python train.py --num_hidden_layers=14 --hidden_size=256 --num_attention_heads=3 --num_key_value_heads=1 --head_dim=64 --intermediate_size=704 --vocab_size=522 --hidden_act="swiglu" --norm="rmsnorm" --norm_place="pre" --norm_eps=1e-05 --positions="rope" --rope_theta=10000.0 --rope_fraction=1.0 --qk_norm=true --attn_scale=0.125 --bias="none" --tie_word_embeddings=false --parallel_block=false --init="uniform" --init_std_qkv=0.0297 --init_std_o=0.00562 --init_std_up=0.0297 --init_std_down=0.00562 --optimizer="muon" --learning_rate=0.0161 --lr_mult_qkv=0.4 --lr_mult_o=1.5 --beta1=0.95 --lr_head=0.0101 --max_grad_norm=1.0 --warmup_steps=67 --schedule="wsd" --decay_fraction=1.0 --decay_shape="sqrt" --final_lr_fraction=0.0 --batch_tokens=131072 --max_seq_len=768 --doc_mask=true --train_tokens=492000000 --max_steps=3754 --dataset="wikipedia_en"
MLP neurons of a small language model. Each row is named by its layer, matrix (down: output weights) and neuron, and shows model dimensions 144-239. Each number is 128 + 24 x the weight over its row's rms, rounded and kept within 0 to 255. A neuron's up and down rows have the sign that makes its largest values positive.
A block is one neuron, or neurons of one layer that tend to fire together. Before each block is what it responds to, as a language model described it from the Wikipedia text at the highest values.

Description: Mid-word vowel fragments
L6.down27 [181  92 136 127 137 146 100 131 101 106  66 126 129 148 114 147 100  99 155 100 145  77 152 136 164 105 115 108 133 118 147  97 106 148 112 192 107 146 118 157 116 118 110 106 112  92 126 110 152 111  97 159 165 122 122 113  88 144 124  93 117  88 161 145 103 101  99 146 140 134 137 112 135 121 123  91 151 128  93  70 118 161 122 130 103 121 123 163 107 110 140 115  84 125 115 115]
L6.down94 [145 110 151  86  97 124 152 119 131 152 143 163  95 158 152 138 145 117  90  97 165 108 159 137 120 179 119 138 131 147 105 139  97 140 135 115 113 111 174 125 161 138  97  85 105 124 146 135 174 104 155 171 167 146 151 168 130 121 174  99 141 108 110 127 112  65 131  99 180 108 182 105 141 148 122  96 157  95 106 123 151 127 124 133 178 102 138 112 107 110  92 142 116 143 131 137]
L6.down104 [124 123 100 118 121 147 136 134 106 139 141 150 140  94  98 141 112 165 161 105 144 132 131 125 133 113 165 107 116  87  66 154 122 154 116 155 111 145 159 172 137 131 128 133 168 125 138 110 137 134 115 118 129 120 174 116 168 121 151 114 104 103 100 125 129 129 111 117 124 113 106 134 137 135 156 168 114 124 142 117 106 136 115 184 106 118 114 117 171 154 147 103 117 140 150  89]
L6.down254 [ 86 127 121 126 153  81 158 118 131 171 133 128  97 131 118  70 129  77 177 132 147  96 114 147  72  82 135 108 140 134 127  98 111 178 113 138  92 167 181 157 165 138 108 130 115 105 106 125 153 126 104 153 120  92 160  84 121 135 125 145 120  95 138 136 140 133 142 146 148 156 134 151 127  94 113 145 134 167 169  81  99 172 136 141 138 134 153  98 169 108 121 135 138 149  72 157]
L6.down460 [126 136 162 149 167 120 144 155 162 135 115 151 131 137 135 136  98 137 128 124 116 103 137 131 137 102 128 123 137 121  95 137 154 169 139  63 177 115 139 154 131  99 176 148 124 128 165 145 126  67 112 127 150 143 120 112 118 118 139 117 166  87 168 102 131 126 137 109 123 105 100 114 153 125 112 102 143 127 104 127 121 138 126 130  81 140  93 148 142 115 140 164 134 174  72 121]
L6.down482 [113 124 126 164 112 119 130 105  55 137 127 118 134 104 164 134 132 188 109 117 142  74 120  99 140  96 148 136 145 118  88 106 114  99  74 146 125 134 160  90 126 121 142 141  90  99 108 108 138  83 101 118 123 131 108 108 111  87 142 135 161 110 126 140 148  98 115 141 106 133 114 119  95 137 124 118 133 163  83 137 112 113 125 129 125 111 169 149 100 109  86 161 121 133 129 157]
L6.down502 [143 154 150 136 126 118 151 160 121 124 152 103 129 156 152 142 135 116 168 119 132 164 111  84 104  88 138 135 118 113 135 137 115 130  88 102 141  75 133 102 113 143 135  88 151 126 139 136 115 110  91 120 131 129 129  90 101 102  88 106 145 148 104 123 155 107 130 118 130 116 129 123  98 154 101 142 136 141 128 119 166 133 141  66 151 101 150 134 112 117  90 147 101 163 131 133]
L6.down626 [128  88 172 138 156 114 129 166 132 144 126 104 145 186 118 113 115 116 105 143 124 114  87 115 112 137 105 145 129 136 146 136 118 173 163 124 126 109 127 150 177  97 122 126 146 126  92 120 144 110  86  75 137 148  95 141 105 124 126 122 100 141 150 152 115 115 118 115  96  98 137 125  79 110 155 188  88 168 105 119 134 106 180 154 139 154 192 168 120 155 106 138 118  91  93 126]

Description: Pronoun "it" and suffixes
L2.down127 [148 116 116 108 124 138 108 115 142 149 107 148 140 162 110  99 129  95 123 134 112 172 135 152 129 164 101 140 119 134 100  77 160 120  42  89 123 126 160 135 151 121 119  84 163 115 134  99 106 152 176 136 149 104 102 114 142 121 121 129 124 151 108 146 148 139 144 182 133 107 127 148 110  61 140  99 134 130 129 142 142  74 166 111 127  95 147 110 140 175 162 146 124 169 141 152]

Description: Split negation and contrast endings
L6.down77 [132 104  99 127 144 165 113 163  99 117 106 115 124 132 126 164 110 150 118  98 181 118 116  93 171 127 140  89 114 159 102 143 198 169 124 119 119 118 148 122 123 121 115 174 182 123 115 149 142 117  95  99 105  91 120 158 141 148 105 149 114 108 134 107 139 167 136  96 107 161  88 156 148 141  86 118 133 129 142  89  93 119 153 142 144 121 140 159 113 112 135 143  98 109  99 153]
L6.down117 [131 146 124 130 119 131 122 109 116 148 165 127 182 136 107 118 123 114 112 147 156 121 169 145 137 165 111 178 101 135 132  99 150 141 154 141 136 123 150 181 155 133 118 120 146  75 177 105 149 150 133 103 142 122 127 128 114 164 114  81 129 138 162 153 127 126  99 158 118 171 125 132 113 126 145 147 119  80 104 116 180 126 107 110 154 136 103 119 126 127 143 106 119 113 126 110]
L6.down236 [ 93  85 114  83 126  95 108 151 118 125 110 137 128 163 151 113 140 115 125 123 115 154  98  95 109 146 121 174 112 146 122 114 172 114 158 170 143 135 129  97 124 166 130 120 157 136 165 142 123  84 114 110 133 150 172  95 100 145 106 103  90 116  89 124  99 132 103 112 151 135 114 134 113 141 131 149 102 144  72 181 108 103 157 138 115 138  93 111 129 104 127 153 147 127  78  94]
L6.down276 [ 60 136 154 112 101 112 141 182  92 162 132 115 132 123 150 176 100 164 129  96 132  85 111 173 129 124 120 137 127 122  72  97  96 131 145 140  94 117 152 139 149 141 110 115  99 146 161 129 103 153 125 149  82 154 129 137 125  91  94 142 125 153 125 148 153 182 166  97 120 130 105 120 142  84 114 105  81 117 107 105 127  95 104 122 120 137 125 105 105 122 137 175  97 127 120 119]
L6.down289 [168 104 124 162  92 134 102 142 115 133 139 119 124 141  65 109 121  66 132 125 152 115 128 105 118 101 156 151 145 127 143 146 148 123 150 116 119 122  90 128 123 114 121 126 123 112 130 145 155 103 101 119 131 132 127 129 131 146 189 137  86 107  82 107 129 144 106 108 117  81 101 120 157 120 149 123 129 107 133 147 104 156  88 105 150 156 110 149 131 163 139 122 106 144 147 163]
L6.down298 [144 137 101 132 138 109 125 106 125 111 128 166 130 112  84  88 117 131 108 112 141 178 133 116  97 111  97 176  96 166 124 117  92 137 121 106  82 159 135 140 111 126 125 133 118 145 126 100 144 128 118 101 150 142  98 125 127 153  91 147 153 139 105  96 138 150 136  84 107 103 127 126 142 194  78 103 145 134 115 115 132 140  90 114  88  91 117 143 108  84 126 101 103 179 106 131]
L6.down329 [143 139 125  92 156 143 107 102  87 109 137  84 127 113 148 154 121  76 137 132 137 154  90 127 133 118 126 127  81 114  81 102 116 122 126 161 142 165 100 117 118 112 102 120 126 137 131 123 137  91  61 136 162 170  83 172 142 120 109 143 119 133 130 158 142 143  93 148 102 153 112 137 106 134 112 127 116 169 143 158 133 124 120 139 175  99 111  71 184 139 119 132 104 122 163 106]
L6.down635 [156 127 131 147 128 126  79  87 128 136  86 140 163 107 119 155 170 140 123 152 111  97 147 123 154 179 153 104 134 151 179 109 173 133 110 113 121 124 138 114 137 121 127 147 111 106 107 103 153 139 145 131 101 129 153 109 132  90  96  93 139 124 143 132 153 149  70 103 110 135 147 156 143 100 129 110  95 185 110 152 105 138 114 103 107 152 134 101 150 139 135 148 148 111 170 101]

Description: Mid-word fragments, list conjunctions
L2.down570 [143 138 149 120 138  72 131 127 165  95 123 106 124 151 139  85  99 101 112 205  98  84 111 116 149 130 144 112 105 143 131 114 112 138 120 115 141 122 121 135 156 101 146  80 131 155 146 109 152 105 120 109 172 135  95 148  89 123 118  92 130 141 121  90 116 150 120 146 129 118  99 137 105  98 136 117 135  96  80 120 132 163 100 164 140 148 135 106 145 152 133 107 141 140 119 169]

Description: Adverb-completing word pieces
L10.down23 [140 174  85 140 119 129 151 105  99 144 146 148 152 149 123 125 178  90 135 122 139 114 180 146 142 117  97 133 112 126 127 122 131 137 185 155 118 190 115 121 121  91 105 118 102 111 139 175 158 126 144 107 100 130 109 113 103  93 138 131 116 110 137 152 155 126 120  86 124 132 172  84  97 143 118 145  97  90 114 105 140 119 124 154 180 128  83 100  96 158 101 123 128 140 113 125]
L10.down55 [166  92 107 127 166 107 102  69 164 123 100 157 168 137 137 149  89  86 114 120 114 129 165 137 144 149 113  97 109 122 118 150 172  91 161 107 131 194 156 154 133 140 170 157 143 107 143 148 107 139 139 139 105  79  98 105 107 132 123 147 148 132 111 135 106 155 104 116  96 133 144 129 160 136 150 108 122 129 127 117 122 135 125 119 126 138 123 118  89 159 169 133 135 124 150 148]
L10.down71 [141 126  79 126 115 157 128 104 128 121  94 126 144  92 148 145 153 101 117 108  99 117 117  89 136 136 137 122 127 106 137 116  93 126 136 170 103  97 143 115 123 127 101  99 135  83  92 155 119 126 138 153 126  67 122 136  83 130 144 165 112  78 105  98 141 130 117 128 160 137 123  79  87 143 144 188 143 218 105 122 125  82 124 137 133 107 129 168 118 137 115 139 105 156 123 146]
L10.down123 [123 143 127 152 127 117 121 157 131 163  86 146 125 136 167 146  82 151 111 119 189 106  99 121 141 133  87 129 137 150  70 159 131 130 128 115 124 102 114 158 107 159  96 126 150 129 122  76  95 148 158 134 144 117 131 105 123 151 107 151 117 143 148 117 146  99 123 150 159 191 111 143 106 117 132 149  83 124 142  96 104 132 101 100 135 134 131 122 114 140 138 153 128 121 180 138]
L10.down128 [107 147 140 131 120 133 112 208 133 100 117 133 124 147 113 101 111 124 101 209 162 146 157 123 112 119 133 125 145 106 136 128  92 164 184 104 105 101 109 145 122  82 163  99 166 120 128 115 151 104 141 103 123 171 148 110 163 165 141 156 107 139 122 132  91 118 101 142 145 134 130 137 137  86 161 142 121 161 140 167 108 138 109 130 143 118  95 152 134 147 143  94 105 139 167 119]
L10.down496 [152 116  99 180 131 138 192 116 122 118 148 170 114 136 108 150 119 109 137 136  85 139 144 104 145 102 123 136 140 119 160 118 124 113 138 130 111 139 111  96 128 106 151 119 107 101 139 127  91 130 128  83 100  89 105 124 121 140 122 146 114 114  88 151 118 132 109 136 164 103 155 129 126  86 126 153 125 122 124 143 136 119 136 128 136 139 120 121 148  79 138 146  89  83  89  98]
L10.down615 [105 149 138 141 120 115  82 163 170 137 137 123 116 103  97 128 133 192 130 143 145  87 156  98 128 138 158 128 112 150 141 133 157 132 145 142 132  99 139  99 164 129 151 186 135 149 124 159  97 115 131 133 142 117 128 115 123 181 122 150 135  97 146 127 104 108 136 138 124 153 104 116  74 109  83  88 150 102 127 123 108  57  91 106 143  84 142 145 140 144 105  60 142  96  78 141]
L10.down690 [ 98 136 110 137 168 149 103 143 109 161 123 125 125 125 100 138 118 139 132 138 139 184 112 166 142 120 131  96 145 122 135  74 144  96 109 121 136 159 153 106 146 120 118 153 112 151 163 137 148 158 117 100 153 136 127 114 195 144 145 127 160 153 102 159 133  97 129 148 136 163 122 110  87 132 138  83 148 116 130 133 151 142 156 147 143 116 129  98  91 171  91 119 128 119 129 119]

Description: Final piece of common nouns
L10.down4 [137 129 141 124 124 147 110 137 108 119 108  99 119 164  93 116 128 127 169 162  86  72  84 123 115 169 104 127  98 148 111 149 113 128 114  80 117 142 152 105 137 159  50 184 146 139 123 182 121 103 146 137 139 124 116 134 121 152 137 155 106 130 155 136 157 121  94 146 115 157 133 125 154 113 118 160 123 139  76  94 147 145 135 123 158 124 143 155 118 177 106 114 160 149 151 149]
L10.down66 [106  82 116 121 102  84 130 118 126 125 120 159 136 171 126 130 141 127 103 131 112 171 132 163  95  94 127 141 125 140 121 142 123  93 136 139  81 136 134 137 156  95 106  83 139  98 122 124 124 112 132  61 108 129 106 154 118 146  91 111 107  88 126 123 158 126 131 110 171 120 115 118 100 141 165 116 124 107 115 173 128 119 137 130 123 135 114 148 164 139 119 107 150 112 134 128]
L10.down109 [ 67 121 171 142 145 138 114 164 142 119 108 133 127 123 136 146 116  98 119 117 124 136 123 137 145 108 143 127 150 117 115 120 147  92 115 131 135 120 129  93 151  97 103 127 127  81 153 124 126 120 112 137 101 113 108 110 125 130 115 105 123 122 153 128 170 129 108 101 175 144 122 124 107 137 157 143 138 108 146 118  64 110 139 118 148 159  99 114 147  96 133 118 109 141 132 132]
L10.down127 [ 99 138 199 165 139 142  76 133 113 135 142 112 113 128 145 133 165 155 141 157 120 120 120 140 141 106 129 115 107 160 141 124 132 135 125 113 135  98 151 157 169  83  96 101 118 112 169 168 113 101 131  99  91 134 134 121 123 142 146 132 135 134 154 108  99 170  84 100 145 151 103 135 161 103 103 126 149 153 110 128 152 113  83 160 102  64 136 112 161 111 147 122  98 113 112  93]
L10.down278 [110 105 126 129 150 132 108 145 137 133 105 166 157 111  95 153 135 126 107 111 105 148  97 134 127 141 112 105 139 162  77 149 181 110 130 163 127  92 110 100 113 156  61 148 130 117 114 145 108 133 142 128 134 115 115 130 147 107 150 144 113 141 111 141 113 119 133 143 148 133 144 164 179 124 178 134 145 125 127  85  90 134 124 109 117  68 136 143 162 132 113 112 116 131  43 154]
L10.down328 [ 98 146 122 142 108  87 108 132 112 148 118 135 131 123 110 137 119 100 163  89  79 166  91 146 132 127 101 149 133  95 119 158 139 137 104  95 134 114 102 119 164 130 112 123  93 175 113  87 123 117 133 155 110 118 142  85 106 110 145 112 107 156 113 150 107 171 113 116 151 144 115 130 122  72 108 132 121 101 169  73 145  95 126 134 119 143 122 145 148 122 111 100 129 160 146 154]
L10.down583 [118 147 119  76  86 145 103 122 118 159 136 116 140 144 163 143 107 151 128 127 133 145 112 110 132 125 127 108 132 126 113 124 140 132 106 117 144 111 128 144 142 179 148 119 126 140 161 126 100  97 141 131 178 149 113 158  88 175 155 115 116 145 146 145 120 106 123 141 171 172 106 144 128  97 126 100 169 112 142 144 130 100 156 207 152 135 147 127  92 110 133 140 103 135  96  89]
L10.down588 [129 154 137 125 137 110 141  95 124 143 132 109  67 132 124 118 126 106 155 131 138 119 104 141 129 131 115 112 157 110 128  90 108 117 128 165 110 157 116 159 132 137 107 117 116 151 112 133 192 166 104 118 124 132 127 141 159 111 136 148 172 136 180 132  92 138  90 160 159 112 100 162  97 133 154 114 128 128 122 122 125 131  98 116  92 149 130 119  78 157 107 103 116  81 107 148]

Description: Mid-word vowel fragments
L2.down547 [137 125 156 145 125 139 156 124 181 127  64 153 146 104 123 119  99 187 139  86 170 117 115 121 144 114 139 154 135 102 147 130 133 131 128 134 126 135  87 125 108 162 104  82 154 103 126  99 150 110 124 105 161 117 169 117 104 122 114 111 131 105 129 116  99  97 159 111 177 106 147 129 115 137 126 127 117 164 151 123  83  79 133 192 131 135 142 105 145 115 134 105 118 144 120 147]

Description: Coordinating conjunctions in titles
L6.down171 [139 129 102 136 126 104 115  92 132 115 157 139 163  80  97 175 129 123 100 128 147 144 113 131 135  78 125 104  99 102 146 144 110 124 163 137  97 112 118  37  92  98 102 142 133 162 121 165 103 141  70 165 104 152 119 115 105 181 106 119 145 108 132 136 145 141 101 167 111 118 127 146 100  86  76 140 140 132 139 164 127 114 117 126 163 154 117 117  86 144 130 108 129 149 113 153]
L6.down286 [117 183 100 105 106 121 111 182 143 176 139 117 120 137 102 111 138 118 135  99 123 121  97 176 141 132 112 124 161 161 107 110 137  97 144 117 157 160 142 173 154 132 122  56 152 141 146 129 107 160 158 100 128 165 149 142 184 112  84 112 144 106 143 115 114 115 164 117 113 118 141 139 126 132 153 120 113  62 110 160 131 133 134 176 142 139  92 132 127 150  95 113  87 167 144 134]
L6.down320 [145 159 127 139 104 159 166 150 170 144 100 144 146 115 108  78  98 134 144 105  93 126 133 157  77 131 129 117 149 167 134 147 125  97 143 144 184 151 148 153 143 143 154 103 135 125 105 133 121 120 150 139 134 145 142 166 159 121 127 128 108 168  71 132 143 101 102 140 126  60 149 150 127 128 156 157 147 127 147 124 117 147 136 120 124 120 158 135  75  97 138 153 126 136  96 109]
L6.down422 [136 116 121 141 124 106 178 126 123 141 129 101 116 136  70 120 144  62 147 142 172 157 147  74 123 128 139 141 130 133 123 150 115 148 141 135  90 170 118 136 134 129 147 151 175 136 174 112 145 124  98 136 117 116  66 117 127 154 176 131 129 124 127 176 183 121  79  96 102 117 137 143  73 101 148 133 148 109 147 165  97 106 170 127 120 118 128 153 158 142 106 158 112 133 144 159]
L6.down516 [102 150 104 161 111 139 136 140 128 163 147 119  98  80 134 142  90 135 122 113 124 124 136 104 113 151 124 123 109 169 154 130 146 129 133 136 128 141 122 129 152 158 157 132 125 136 131  97  69 104 125 130 133 139 113 154 170 133 153  87 122 136 120 103 136 112 132 137 114  92 111 141 102 164  98  99 123 105 138 130 132 140 108 118  78 103 114 144 146  97 134 102 163  82 124 152]
L6.down519 [142 128 107 123  99 107 139 132 135 148 115 146  95 131 133 137 144 107 101 127 121 165 144 119 155 115 110 174 137 143 133 114 105  97 146 144 144 115  96  93  98 198 126  82 168 126 114 113  91 159 127 171 108 132 137 165 133 168 114 136 139  89 146 123 137  98 157 123 145 107 174 123 151 134 155 105  88 133  97 150 148 135 107 113 100 140 110  96 135 150 103 152 150 160 140 133]
L6.down563 [134 134  87 147  80 138 169 178 132 153 160 138 133 130 107 144 140 131 102 134 122 118 141 155 110 146  98 122 123 135 121 127 130 137 171 135 110 147 111 137 135 137 106 148 151 118  99  95 121 106 132 172 116 138 134 175 152 142 144 117 121 117 136 106 121 123 147 112 156 104 130 121 146 135 161 179 137  92 140 137 166 137 147 125 115 131 157 127  87 102  92 131 124 107 122  79]
L6.down629 [165 117 102 136 111 143 130 165 156 140 115 125 125 102 112 132  91 144 103 111  92  98 121 125  91 117 115 162 101  81 124 149 131 126 142 137 109 137 108 134 124 108 131  97 132 129 125 139  89 114 101 106 134  93 141 167 132 120  77 169 126  95  66 145 109 133 100 147 154 134  97 149 139 131 169 130 129 126 150 147 158 136 112 146 122 154 109 117 127 154 118 148 131 139 133 115]

Description: Closing pieces and quotes
L2.down665 [136 133 105  85 106 112 138  93 150 177 151  95  91 101  98 131 139 144 145 142 131 129  98  96 147 154 119 108 120 119 140 112 181  83 103 135 167 153 138 150  99  97 115 101 149 114 158 135 106 108 118 136 156 169 122 135 142 145 124 137 129 138 148 111 122 157 163 144 150 156  82  83 154 139 116 146 116 132 156 118 150 133 127 149 132  86 108  78 139 119 112  90 146  74  90  85]

Description: Coordinating conjunctions after nouns
L10.down110 [192 115  88 122 143 134 119 128 123 119 132 126 169 134 115 102 148 125 137 172 133 100 142 128  58 120 119 152 148 141 148 122 133 130 120 126 106 142 134 113 108 113  99 123 106 130 108 135 148 109 116 139 194 111 141 129  90 126 107 119 130 112 122 113 137  93 202 129 119 127 142 122 122 189  76 146 109 101 123 106 128 129 121 139 152 105 123 125 118 144 135 123 208 131 113 124]
L10.down189 [ 87 137 119 124 126 123 133 118 114 149  56 115 132 143 128 113 169 130 119 146 144 140 170 111 142 104 101 152 145 124 108 126 126 112 143  84 118 105 112 124 121  97 103  98 171 101 147 132 135 127 108 108  73 121 169 133 121 151 129 107 116  84 125 132 120  85 121 112 117 105 145  84 124 126 128 144 165 121 112  86 134  93 136 127 127  73 150 124 143  97 120 148 130  89 103 176]
L10.down266 [129 158  92 137 119 134 134 117  84 145 109 111 134 139 147 171 149 116 120 156 107 144 128 106 127 112 130 128 136 103 165 190 105 113 157 100 145 137 152 160 127 119 146 171 138 120 105 131 151 151 121 162 169  83 127 105 103 107 127 158 113 127 158 152 132 133 119 161 103 127 154 136 109 148 142 137 139 126 160 138 131 158 121 166 112 138 137 103 114 126 157 100 177 149 111 149]
L10.down292 [139 175 101 125 141 124 107 133 142 142 123 184 138 120 139 116 136 151 146 134 132 110 120 110 160 151 137 108 130 108 121 132  93 140 126 114 161 124 136 118 126 176 119 161 138  89 129  89 114 128 119 153 121 114 102  98 152 110 121 138  98 120 119 176 128 111 158 133 114 134 126 114 163 113 138 143 126 143 125 106 124 121 176 152 136 114 123 120 136 118 138 116 129 140 133 109]
L10.down369 [135  48 121 144 164 137 120 103 114 136 126 148 137 159 137 140 112 116 105 139 143  82 109 148 157 160 143  98 130 135  86 103 153 135 121 135  69 113 133 174 125 137 126 156  80 116 137 164 129 150 113 123 144 117 103  92 166  80 129 157 148 122 157 154 120 139 110 140 117 144 177 125 128 153 118 107 115 121 145  99 116 161 110 167 160 168 144 134 147 129 136 120 130 138 174 131]
L10.down508 [143 117 124 146 157 132 170 146 144 168  97 132 146 108 155 122 113  78 125 170 107  95 109 102 131 147 113 133 121 157  95 109 144 135  93 162 152 118 146 158 133 106 164 134 119 113 146 136 157 103 113  92 142 125 125 115 141  81 133 112 108 110 125 137 137 128  98 118 125 119 107 171 169 136 134 109 162 123 118 144  86 141 126 129 134 126 184 128 117  96 108 153  98 125  90 160]
L10.down521 [155  77 124 114 132 150 135 156  89 103 109 128 156 119 160 150 123 106 130 135 136 148 135 132 139  63  93 173 133 120 136 139  94 149 155 163 104 183 123 122  82 149 131 125 155 120 166  81 125 118 161 120 182 154 126 126 151 148 128 133 115 116 122 122 104 125 143 141 129 132 145 100 116 121 178 124 118 171 102 133 178 139 121 136 131 163 121 111 104 145 124 148 128 101 157 179]
L10.down541 [112 158 135 122 154  92 157 137 119  88 115 123 131 107  92 174 135 125 113 137 163 131 125 147 112  97 125 132  97 155  86 142 119 133 141 139 141 145 182 154 114 160 138 141 125  88 125 108 133 117 130 121 113 120 137 167 114 104 134  88  95 127 117 117 141 111 135 143  95 108  96 166 142 148 123 163 155 125 148 102 133 149 109 141 143 132 127 131 167 143 111 139 154 145 136  48]

Description: Mid-word fragments in named events
L6.down2 [132 101 103 123 137 135 145  78 131 105 103 126 128 170 132 133 156 163 138 145 113 129 139 129 136 122 131 135 141 142 139 152 118 147  96 105 120  67 141 137 123 116 117 171 145 118 161 122 158 162 137 142 142 149 152  84 134 121 119 170 151 116  93 108 124 106 116 145 134 146  93 139 159 155 111 107 137 139  86 126 125 133 128 127 117  81 120 127 101 115 129 125 173 121 163 146]
L6.down22 [128 110 158 107 119 124  91 179 163 133 124 124 163 122 141 128 199 110 136 139 175 175 116 141 183 128 119 167 146 139 120 138 141 134 131 166 145 133 134 104 135 112 128 111 131 113 137 134 146 111 118 111  98 137 133 103 125 130 155 103 149 163  71 159 122 118 129 147 134 105 103 207 140 116 126 129  92  94  94 121 125 128 127 165 121  85 140 155 194 139 115 111 120 108 124 161]
L6.down101 [160 122 136 126 115 126 129 100 144  93 150 121 111 108 119 111 152 147 142 142 135 142 156 118 102 161 119 169 158 124 108  65  65 119 131 143  94  93 175 125 153 148 169 102 162 112 149 126 119 105 107 114 141 116 124 128 155  90 176  98 148 133 124 152 108 172 134  82 168  83 136 169 159 138 131 108 140 144 170 138 127 103 106 117 130 167 161  89 113 162 164 142  88 115 130 121]
L6.down108 [ 95 168 104 115 146 139 115 118 117 117 146 153 132 136 150 140 126 156 129 119 142 109 147 120 146  95  94 136  89 137 123  97 126 149 117 118 135 112 103 105 118  85 108 165 107 143 132 119 119 160 132 139  78 119 182 153 120 103 161 142 131 100 157 157 202  79  98 120 156 126 110 113 115 120 134 100 124 140 116 168 132 151 125 117 110 107 143 151 121  76 141 119 111 105 139 138]
L6.down178 [123 114 154 126 195 116 172 177 104 117 125 151 115 141 108 164 110 114 175 142 145 140  86 135  84 147 179 139 111  94  93 150 145 139 130 103 147 124 116 122 100  99 112 118 132 128 189 155 109 123 155 153 105 137  97 111 144  88 128 100 113 133 160 130  89 116 110 119 136 145 134 143 136 139 111 142 109 156 154 100 130 149 128 144 163 114  94 109 137 119 142 143 140 131 132 131]
L6.down470 [113 118 168 130 147 129 129 132 134 125 121 174 186 128 182 146 133 132 111 123 103 157 102 141 139  95 154 124 143  80  93 136  97 148 134 152 153 129  99 129 152  92 120 148 109 149 131 155 128 156  79 112 149 135 137 156 128 112 118 157 116 154 135 141 140 101 140 119 142 128 134 124  99 120 156 123 135 141 149 165 140 160 115 146 114 147 113 111 127 147  77 123 145 134  67 121]
L6.down473 [ 98 122 161 144 105  50  74 139 136 116 116 127 136 104 108 120 123 128 104 178 134 144 115 100 141 110 113 106 116  80 153 157 139 161 121 122 152 117 156 128 143 128  93  89 122 193 114 134 134 102 110 133  88 138 103 112 146 115 124  83 135 146  99 168 151 122 118 101  89 150 121 122 127 115  79 142 115 166 130 108 118 114 140 125 121  66  71 120 110 108 132 151 116 117 149 136]
L6.down545 [157 139 125  98  78 150 153  97 128 170 118 144 117 157 138 144 184 126 101 161  89 154 151 128 166 108 150 108 104  94 160  88 134 179 135  94 131 140 115 118 109 141 118  95 140 162 118 148 140 150 115  87 169 111 105 123 131 140 170 121 124 153  99 153 108 164 109  87 136 141 129  98 117 108 109 102 159 123 134 175 131 134 114 119 135 139 113 101 106 115 103 169 161 100 148 101]